Part of a small language model's weights: rotary positions, tied embeddings.
MLP neurons of a small language model. Each row is named by its layer, matrix (gate and up: input weights; down: output weights) and neuron, and shows model dimensions 16-79. Each number is 50 + 10 x the weight over its row's rms, rounded and kept within 0 to 99. A neuron's up and down rows have the sign that makes its largest values positive.
After each neuron's rows is what it responds to, as a language model described it from the Wikipedia text at the highest values.

L3.gate165:49 73 44 52 44 44 50 47 49 42 66 47 32 56 76 52 33 45 37 34 52 69 52 58 66 55 63 50 47 55 32 33 37 57 62 72 65 61 60 35 56 29 40 57 60 50 51 42 42 40 44 48 49 38 59 42 49 31 44 42 47 51 55 50
L3.up165:30 53 43 74 50 59 61 37 64 32 53 62 47 40 61 56 48 50 40 45 48 51 45 50 38 37 52 42 37 52 63 44 38 51 71 56 35 52 33 44 40 42 56 57 50 40 42 28 50 61 50 54 53 52 58 60 51 46 43 59 42 56 47 48
L3.down165:54 48 57 57 50 51 61 65 65 39 38 59 28 45 56 51 47 42 52 46 44 43 46 37 29 54 32 63 45 39 65 47 34 34 33 53 50 54 36 55 71 52 53 53 34 58 39 44 54 45 41 46 59 52 45 41 48 50 38 64 61 70 63 44
Pronouns and word-starts opening a new clause or quotation, such as he, she, I (esp. "I" beginning a quoted song title), they, there.

L3.gate384:64 38 46 72 54 67 49 62 37 50 45 50 32 76 59 62 36 61 48 34 58 53 64 39 41 38 52 43 58 38 56 44 45 58 51 64 51 38 64 44 50 36 49 34 52 66 50 67 58 65 53 45 58 48 61 49 49 53 66 54 55 50 46 39
L3.up384:78 36 39 56 33 63 60 60 45 49 45 43 28 51 42 39 53 36 65 53 50 49 60 51 58 39 58 45 57 42 48 41 41 39 51 48 53 60 50 39 47 58 37 45 61 47 50 60 46 46 38 50 60 47 40 60 68 48 43 55 61 55 40 44
L3.down384:41 59 48 54 69 35 41 36 54 45 43 52 68 68 61 38 38 49 39 57 55 50 54 54 38 45 47 52 40 48 48 59 65 48 49 47 55 39 48 54 57 36 58 53 59 46 50 40 37 49 47 42 65 38 68 55 57 53 60 68 37 50 49 55
A lone "o" word piece inside an oddly split word, often after a capital, as in Iowa, Voith, Football; also some periods and commas.

L8.gate482:59 58 55 41 43 45 41 59 48 42 70 63 59 39 49 39 48 50 60 59 59 38 55 58 43 55 54 44 34 53 44 54 51 58 35 60 34 42 57 41 50 52 62 53 57 46 49 38 61 56 43 30 65 52 34 61 49 57 42 57 49 70 60 46
L8.up482:57 48 66 60 43 62 64 49 46 56 56 48 49 47 27 44 60 43 50 53 38 70 61 52 39 54 52 64 40 47 39 71 53 66 61 63 45 47 32 51 37 41 45 50 60 58 46 54 64 53 53 51 39 49 59 55 51 42 67 45 51 60 58 43
L8.down482:72 45 43 48 57 51 43 36 49 40 47 61 32 49 49 52 44 60 41 40 51 46 41 42 65 68 58 62 48 41 59 70 37 33 36 48 47 51 39 41 40 51 55 48 43 49 40 37 58 46 67 46 31 45 32 42 53 62 34 58 68 54 58 68
The pronouns he, He and his, and "he" as the first piece of a split word (helicopter, heavy, hear), plus similar word-start fragments (Me, ple, il).

L10.gate531:52 63 48 30 54 53 55 63 51 39 61 44 33 47 44 41 60 49 56 50 46 72 50 59 37 46 31 41 42 49 52 63 46 36 53 61 69 26 50 54 47 53 46 57 62 47 30 65 55 42 48 42 46 40 47 49 29 50 49 44 52 63 29 46
L10.up531:53 57 46 42 37 39 54 54 58 45 53 44 43 40 60 42 59 46 48 37 56 60 44 40 67 55 53 35 52 56 51 53 55 53 53 41 57 47 35 41 40 60 36 66 52 35 42 30 67 52 42 45 55 51 49 45 47 47 50 45 47 50 34 67
L10.down531:39 61 47 40 42 58 51 43 52 51 53 39 56 52 38 55 51 53 66 41 47 50 58 53 57 51 50 51 58 36 58 66 41 41 82 67 49 62 70 40 55 44 67 39 43 52 55 47 41 59 51 60 55 54 60 45 30 64 47 45 43 51 58 51
Ordinal number words and suffix pieces after "the" or a number stem, such as fif-th, second, first, and nex-t; weaker on articles and word-initial fragments.

L10.gate468:42 34 59 53 52 40 44 37 59 64 62 52 39 57 56 60 45 72 44 61 46 64 46 61 35 42 52 32 49 59 52 47 46 49 46 33 53 48 45 72 66 63 61 59 33 54 49 63 43 42 53 44 58 50 56 65 47 40 45 47 47 72 54 39
L10.up468:53 27 59 61 50 37 56 45 30 45 56 63 53 46 55 61 51 48 57 50 45 72 47 52 52 67 74 46 45 49 44 50 55 44 60 26 38 44 50 64 35 73 47 60 46 38 48 53 48 52 40 53 46 55 60 23 52 36 39 57 49 64 53 45
L10.down468:58 60 48 67 62 82 42 49 46 68 50 54 39 53 43 35 58 54 62 34 62 35 44 47 49 59 31 68 49 46 41 48 46 33 61 67 59 61 48 31 48 34 56 49 61 64 49 42 47 52 67 49 50 66 45 45 25 40 51 53 56 49 51 41
Commas closing a sentence-opening adverbial or prepositional phrase, right before the main clause, e.g. "According to officials," "In 2013," "Thus,".

L10.gate217:60 47 64 65 31 37 41 49 56 58 57 53 54 39 63 58 65 55 68 43 48 35 37 42 42 41 31 44 56 49 77 59 50 42 46 56 59 49 51 58 71 30 54 67 49 64 45 37 52 62 51 40 44 47 51 58 43 60 47 61 75 55 52 36
L10.up217:52 56 59 35 56 31 64 43 28 57 42 56 46 32 56 53 49 48 46 63 64 35 49 44 57 48 44 55 37 57 56 64 60 34 50 47 44 41 58 56 41 45 43 42 68 52 68 51 42 30 24 32 66 50 36 41 37 50 41 64 54 50 57 34
L10.down217:56 32 48 58 36 54 53 55 35 58 44 48 62 57 57 42 53 35 42 60 40 60 44 57 44 57 64 57 30 42 46 51 60 35 50 32 49 71 39 36 70 47 46 56 21 46 49 31 65 56 65 55 50 56 48 56 65 47 39 46 69 49 56 46
Word pieces and short words right after a named subject, where a possessive apostrophe or a verb begins, such as Nanda's, Idaho met, Skoblin contacted.

L10.gate401:50 52 67 51 53 45 50 50 53 58 36 52 49 53 39 59 52 55 61 46 22 43 60 47 50 52 45 55 38 46 63 66 51 33 53 55 50 49 57 48 62 57 52 46 66 60 67 41 59 40 59 67 58 50 44 21 73 54 37 41 61 41 57 66
L10.up401:37 41 71 58 46 50 62 38 60 43 57 50 58 48 57 62 47 67 58 58 51 57 67 42 59 62 17 58 51 37 50 66 58 53 36 46 38 36 61 41 51 36 52 55 54 57 39 49 56 41 43 43 32 80 42 47 54 45 41 31 59 45 46 66
L10.down401:51 53 42 54 54 48 53 42 31 57 49 40 48 64 57 51 42 41 41 45 38 45 47 52 37 51 49 29 49 45 46 56 53 34 54 48 36 56 61 53 32 47 42 44 38 53 56 38 31 55 45 49 44 43 56 55 36 43 36 57 53 55 54 60
Word endings and function words that close a verb or link a cause to its object, such as caus-ed, led to, due to its, contribute to its.

L8.gate568:57 44 56 61 30 42 56 55 42 39 34 33 45 51 57 57 65 52 57 46 44 43 45 48 59 59 46 42 52 54 50 50 39 53 67 35 48 65 56 45 53 49 38 54 39 53 33 55 47 59 41 68 57 59 43 37 45 43 65 42 44 72 61 53
L8.up568:36 50 37 64 35 46 31 56 51 60 55 49 56 59 49 56 68 59 57 58 68 59 45 30 42 64 59 53 61 56 36 40 55 56 53 44 51 38 52 50 42 39 48 57 47 44 49 57 51 41 56 48 55 40 48 32 54 57 37 50 72 43 52 42
L8.down568:48 33 41 69 45 68 39 63 42 22 57 31 60 62 64 57 48 63 59 50 38 54 51 35 53 50 52 65 46 45 47 42 49 49 70 34 49 75 57 47 63 44 47 59 59 60 42 48 48 60 46 68 42 51 40 41 41 37 52 43 76 31 44 45
The main verb or its ending right after a sentence's subject name in biographies and sports text, e.g. published, made, finish-ed, won.

L10.gate64:64 41 57 33 40 53 65 53 50 70 40 35 51 55 51 65 66 44 51 63 54 58 51 53 49 59 46 39 62 44 50 44 57 53 59 40 75 44 32 56 38 37 52 33 53 54 45 67 52 30 39 55 48 41 37 49 12 46 48 45 35 35 41 47
L10.up64:27 53 64 61 40 37 66 48 46 42 44 62 31 36 48 68 45 42 45 55 67 37 40 50 51 63 54 58 36 58 56 46 46 44 36 47 62 48 60 32 55 31 57 57 59 60 46 49 57 24 56 46 48 34 49 41 23 50 57 47 58 56 46 51
L10.down64:60 49 56 57 58 80 58 22 51 63 55 39 45 45 58 59 47 51 63 51 46 48 60 54 56 41 52 52 49 36 44 42 31 73 49 55 46 78 34 31 34 40 52 30 32 64 53 29 41 49 30 53 37 45 45 50 66 42 42 48 57 44 54 49
Fires on "as"/"As", both as the standalone word (served as, as a member, As of) and as a word-start fragment (asked, assumed, associated).

L8.gate758:50 45 53 50 50 40 41 37 47 41 36 42 46 44 63 52 42 56 45 63 32 54 49 78 36 48 71 54 55 44 53 39 52 45 52 48 54 37 43 50 37 41 54 58 52 24 26 33 45 49 57 35 40 62 36 44 46 52 48 44 29 60 51 66
L8.up758:49 45 45 49 55 38 47 50 41 41 56 53 42 47 58 23 34 48 42 46 51 37 55 46 48 43 46 41 41 47 67 50 38 52 64 56 57 46 47 37 58 36 50 45 57 58 46 48 60 45 45 40 73 54 61 58 63 59 52 36 31 45 38 49
L8.down758:43 55 42 60 66 47 47 59 47 53 41 51 49 45 59 73 63 49 42 50 49 44 62 49 61 65 54 39 41 49 47 52 30 80 52 47 37 39 27 49 45 35 64 49 43 57 52 50 44 38 74 51 46 50 43 43 52 46 61 53 47 59 45 65
Fires on "that" after reporting verbs (explained that, noted that) and on commas ending opening dates or phrases (In 1996,); also on mid-word letter pieces, mostly "o" (Din-o-saurs, Y-o-u, di-o-cese).

L8.gate424:58 38 49 60 37 52 43 60 60 67 47 41 38 39 52 54 44 41 55 46 47 60 43 41 23 50 42 40 66 53 33 45 73 51 57 59 61 57 51 44 48 40 47 39 55 61 68 52 55 60 40 63 65 46 56 59 45 50 51 48 53 40 48 70
L8.up424:28 37 47 45 50 43 46 60 48 44 52 55 52 49 43 49 48 69 38 47 53 65 27 53 52 70 49 43 43 64 70 55 46 38 54 59 50 61 52 41 41 45 47 52 48 74 56 46 53 46 29 35 44 44 47 50 40 39 41 67 55 52 47 65
L8.down424:45 65 56 43 54 59 41 49 56 66 35 33 48 45 45 68 57 49 62 57 67 44 53 59 59 63 42 48 50 34 52 41 54 61 70 49 52 43 51 49 54 40 44 39 54 34 50 58 52 59 61 62 18 47 49 49 40 59 49 56 70 49 33 46
Short preposition-like tokens (at, as, in, over) used as the first piece of a longer word, e.g. at+oms, as+thma, in+secticide, over+whelmed, and more weakly as plain prepositions (at least, such as, about, over).

L3.gate10:51 49 49 51 49 44 48 45 55 51 43 48 45 64 49 67 48 52 48 63 49 53 49 39 63 50 30 70 48 42 47 51 56 38 34 48 69 64 48 35 45 57 43 48 46 36 51 40 62 42 60 39 60 55 58 52 70 57 42 36 42 64 51 54
L3.up10:38 37 49 42 44 48 38 37 62 31 46 44 38 73 52 68 42 62 64 55 50 47 54 41 44 37 45 49 53 63 52 61 40 44 48 59 59 58 54 62 26 56 54 51 40 43 48 53 51 41 42 45 54 57 53 38 60 64 37 52 60 41 30 46
L3.down10:37 62 46 53 43 37 64 40 51 56 37 45 61 71 54 50 51 45 71 57 58 45 56 43 56 46 50 74 48 51 40 51 33 59 50 51 55 66 59 54 30 55 36 46 39 39 45 41 53 39 60 44 64 60 61 38 51 61 32 49 34 57 58 56
Nationality adjectives and country names like British, German, Japan, plus party or team names (Conservative, Democratic, United) in tables; occasionally verbs like became or left.

L8.gate206:44 61 54 67 55 61 37 49 46 52 41 37 54 58 51 61 30 51 49 57 55 50 54 41 65 54 69 41 55 56 54 62 64 62 40 49 39 56 56 46 45 59 55 52 67 54 61 50 53 40 44 44 52 69 33 50 52 66 41 50 46 31 63 62
L8.up206:48 31 58 46 53 53 62 31 69 50 58 57 54 38 60 52 54 31 43 75 54 60 35 64 69 46 43 43 49 35 72 55 52 54 57 51 46 35 48 51 41 53 44 43 63 43 49 65 43 44 53 43 44 59 59 47 41 27 66 50 43 44 44 35
L8.down206:53 55 50 56 57 66 62 60 51 58 63 46 52 58 52 51 57 32 49 54 52 32 49 36 44 70 50 60 57 65 49 35 56 49 55 61 49 62 53 53 48 49 45 56 44 65 47 29 56 53 34 29 42 37 54 56 43 73 53 45 42 53 54 44
"That" opening a clause after reporting or belief verbs (argued that, believing that, commented that); weaker on scattered mid-word pieces like "Comp".

L3.gate621:34 43 44 59 53 44 76 52 47 51 52 36 41 50 41 60 52 60 42 47 57 46 40 48 67 58 47 53 37 58 28 55 49 50 59 46 63 68 61 48 51 47 57 49 34 46 52 63 42 30 45 42 65 42 64 49 50 62 35 45 55 48 39 40
L3.up621:35 46 65 44 70 43 48 52 44 69 65 36 32 53 66 64 47 57 42 55 45 36 49 47 43 45 47 40 46 41 40 64 45 52 48 69 50 58 51 52 43 38 54 54 34 59 71 52 66 44 54 54 73 40 45 31 39 63 41 54 60 52 28 38
L3.down621:59 50 59 39 44 51 79 45 63 73 32 56 31 56 47 70 44 38 38 54 45 39 54 47 50 50 34 45 44 47 39 46 42 61 62 55 37 70 51 73 54 32 49 56 42 58 42 54 40 47 35 45 50 71 56 50 35 49 44 47 65 44 49 38
The token "as"/"As", either the standalone word (served as, as well as, As a result) or a word-start piece (As|sam, as|sistant, as|k), plus some became/become.

L3.gate397:60 48 62 58 34 54 42 58 45 53 56 35 39 42 42 47 32 70 52 46 39 51 57 58 50 33 57 50 55 52 47 43 44 58 41 50 55 47 59 43 38 40 63 47 37 57 63 43 65 61 43 42 48 35 65 47 48 53 41 55 50 56 60 56
L3.up397:53 39 36 55 46 36 52 43 42 48 55 44 51 38 37 31 37 51 52 59 53 60 58 52 69 58 49 53 61 40 55 42 48 66 53 50 47 41 68 28 47 46 60 54 59 50 62 38 36 58 41 52 58 60 60 65 36 42 59 20 42 65 46 55
L3.down397:41 43 49 29 56 58 35 61 52 58 52 65 37 72 49 39 50 33 55 44 33 46 56 52 71 60 69 45 50 63 60 48 47 58 55 48 53 55 44 54 55 44 47 34 56 45 56 40 66 56 47 65 76 61 43 41 43 59 50 37 46 50 41 35
Commas closing a sentence-initial phrase (In 1986, / Meanwhile, / Following the war,), plus "that" after reporting verbs and newlines after section headings.

L3.gate749:40 52 58 73 49 48 41 57 49 59 59 56 42 54 35 48 39 66 49 63 33 63 45 61 53 62 28 41 53 50 40 41 37 36 49 49 53 52 51 43 58 37 59 53 47 65 38 48 47 54 43 60 65 52 67 41 44 59 50 47 71 48 40 48
L3.up749:37 46 67 57 39 37 34 62 54 52 59 57 64 39 66 49 43 59 52 40 39 49 60 49 44 48 41 54 74 56 50 62 34 52 42 41 55 68 60 32 40 48 50 59 75 57 50 44 51 58 60 64 55 33 59 37 69 49 44 60 61 47 42 48
L3.down749:56 58 61 74 51 36 30 49 47 41 50 43 59 48 62 60 28 55 41 54 66 43 48 34 58 45 67 61 48 49 54 57 19 77 45 51 50 59 62 57 60 38 56 52 47 52 48 55 60 48 54 55 49 59 57 52 73 54 36 56 60 42 53 47
Fires on the first piece of a split word (So in Sox/Sophia, plan in plant, continu, se in senior), on has/had after a subject, and on "system", "announced", and ")." after citation years.

L3.gate46:50 51 55 47 54 61 47 43 63 30 63 45 57 37 33 44 49 49 47 37 61 34 35 38 60 46 42 61 62 66 54 50 50 54 58 42 57 38 37 61 45 51 35 29 55 50 37 58 58 44 51 51 43 51 34 40 48 47 51 57 36 41 26 45
L3.up46:44 47 61 57 52 54 38 49 61 40 53 47 60 44 48 47 35 44 45 54 52 59 57 40 47 50 53 51 42 61 42 31 47 45 47 39 57 35 41 37 39 61 54 39 60 37 46 55 52 57 46 39 46 46 43 48 39 49 65 62 43 55 51 62
L3.down46:54 52 52 55 74 68 46 46 63 37 61 15 44 42 39 44 54 40 52 51 49 42 66 54 61 57 47 56 41 66 53 52 47 57 55 48 45 45 41 42 48 46 50 36 34 41 50 67 56 54 52 55 52 46 49 58 52 42 56 58 55 57 36 53
Mostly "located" after a place name in geographic descriptions, two-digit numbers in sports-stats and results tables, and word stems like found(ed), pa(th).

L8.gate98:58 70 49 37 42 46 53 59 41 46 54 46 57 37 44 49 68 46 47 48 47 52 67 53 60 45 45 53 30 65 83 59 48 61 46 38 40 66 63 67 69 61 51 56 47 53 54 35 44 56 61 63 69 41 57 61 66 40 38 57 57 37 49 51
L8.up98:51 64 49 44 66 44 54 51 50 29 55 50 46 47 39 55 39 43 49 52 50 54 46 51 65 50 46 54 22 47 29 58 52 35 39 55 66 55 58 49 63 67 62 44 41 55 42 35 57 33 52 48 56 44 44 47 42 51 45 37 52 66 38 44
L8.down98:45 52 56 41 42 50 55 53 59 41 38 59 57 23 45 62 42 65 41 48 38 53 56 39 47 69 55 50 40 37 59 51 57 57 79 41 56 77 41 61 44 46 60 62 55 51 57 60 53 56 41 40 67 46 55 86 48 55 47 69 44 36 65 51
Final pieces of adjectives or ordinals right before their noun (schedul-ed services, Syri-an court, nin-th edition, United States), plus colons in "Time zone:" infobox lines.

L10.gate28:27 61 60 67 49 40 54 41 59 59 48 51 39 55 31 44 47 53 61 45 43 44 54 43 39 53 61 45 43 49 48 58 61 40 59 53 62 59 50 45 56 52 63 41 48 43 70 49 58 52 58 39 64 55 29 53 42 53 33 49 43 59 63 41
L10.up28:62 48 58 33 55 58 30 64 63 49 42 55 55 47 45 55 61 52 69 49 49 47 44 48 51 57 52 49 49 57 59 67 59 57 44 37 62 55 52 48 41 70 69 52 57 58 83 60 32 59 37 53 36 57 44 48 51 46 45 54 38 43 50 48
L10.down28:49 39 47 38 57 38 32 41 47 80 58 27 55 48 39 51 42 66 69 38 53 60 57 49 56 45 60 55 48 54 53 41 53 57 53 60 58 71 41 58 51 70 39 69 43 49 52 42 51 61 53 46 66 58 65 56 52 54 42 43 43 58 42 59
Final piece of a transitive verb or linking word just before its object, strongest for critics' and experts' verbs (criticized, examined, noted that, signing of).

L8.gate843:52 46 44 50 48 55 56 66 51 38 60 50 41 54 62 50 45 51 46 44 49 61 40 41 45 47 70 42 45 58 53 46 46 71 60 54 31 41 62 37 49 45 49 41 38 52 30 45 40 52 51 49 39 53 29 47 47 34 58 30 56 64 32 50
L8.up843:53 55 45 37 50 53 55 48 64 47 47 41 60 53 54 42 57 54 65 42 48 50 59 58 51 31 59 52 44 43 57 40 51 34 48 48 36 33 39 46 41 43 33 55 41 60 39 50 34 34 31 47 53 42 53 55 54 36 41 28 58 65 37 75
L8.down843:50 55 54 70 59 50 74 60 58 60 57 25 45 47 53 52 57 47 39 69 45 47 66 50 67 57 56 41 57 60 49 50 64 50 61 63 58 56 48 52 54 40 43 63 33 57 58 54 64 57 38 49 65 57 59 50 68 51 35 50 46 45 40 57
Numbers or quantity words right after in, for or a parenthesis, mostly in sports and biography text (in 13 years, in 22 games, for six years), plus scattered mid-word pieces.

L8.gate55:56 45 59 34 50 49 63 47 44 54 51 50 33 45 36 49 53 56 50 53 39 72 43 55 50 62 50 55 61 43 40 60 49 64 47 47 65 39 55 56 42 62 46 60 47 69 45 60 49 62 43 43 54 49 45 53 46 66 60 43 60 43 48 30
L8.up55:48 54 58 55 51 49 44 42 37 41 55 44 36 47 54 59 33 51 43 31 59 57 35 59 45 39 32 46 44 55 57 38 63 56 68 44 72 48 54 43 49 70 44 43 67 60 48 59 52 56 68 64 47 54 38 47 36 47 49 29 48 53 37 56
L8.down55:53 47 41 16 41 54 53 59 42 44 37 49 47 52 44 51 66 56 71 57 63 44 74 33 53 42 54 50 67 51 54 52 36 34 44 53 49 51 47 42 43 43 64 53 46 52 55 58 58 68 32 51 64 40 46 46 67 55 40 62 44 33 46 62
Mostly "to" completing due to, led to, contribute to, plus prepositions like in or after and forced mid-word pieces (adequ-ate, lie-ut-enant) and table pipes.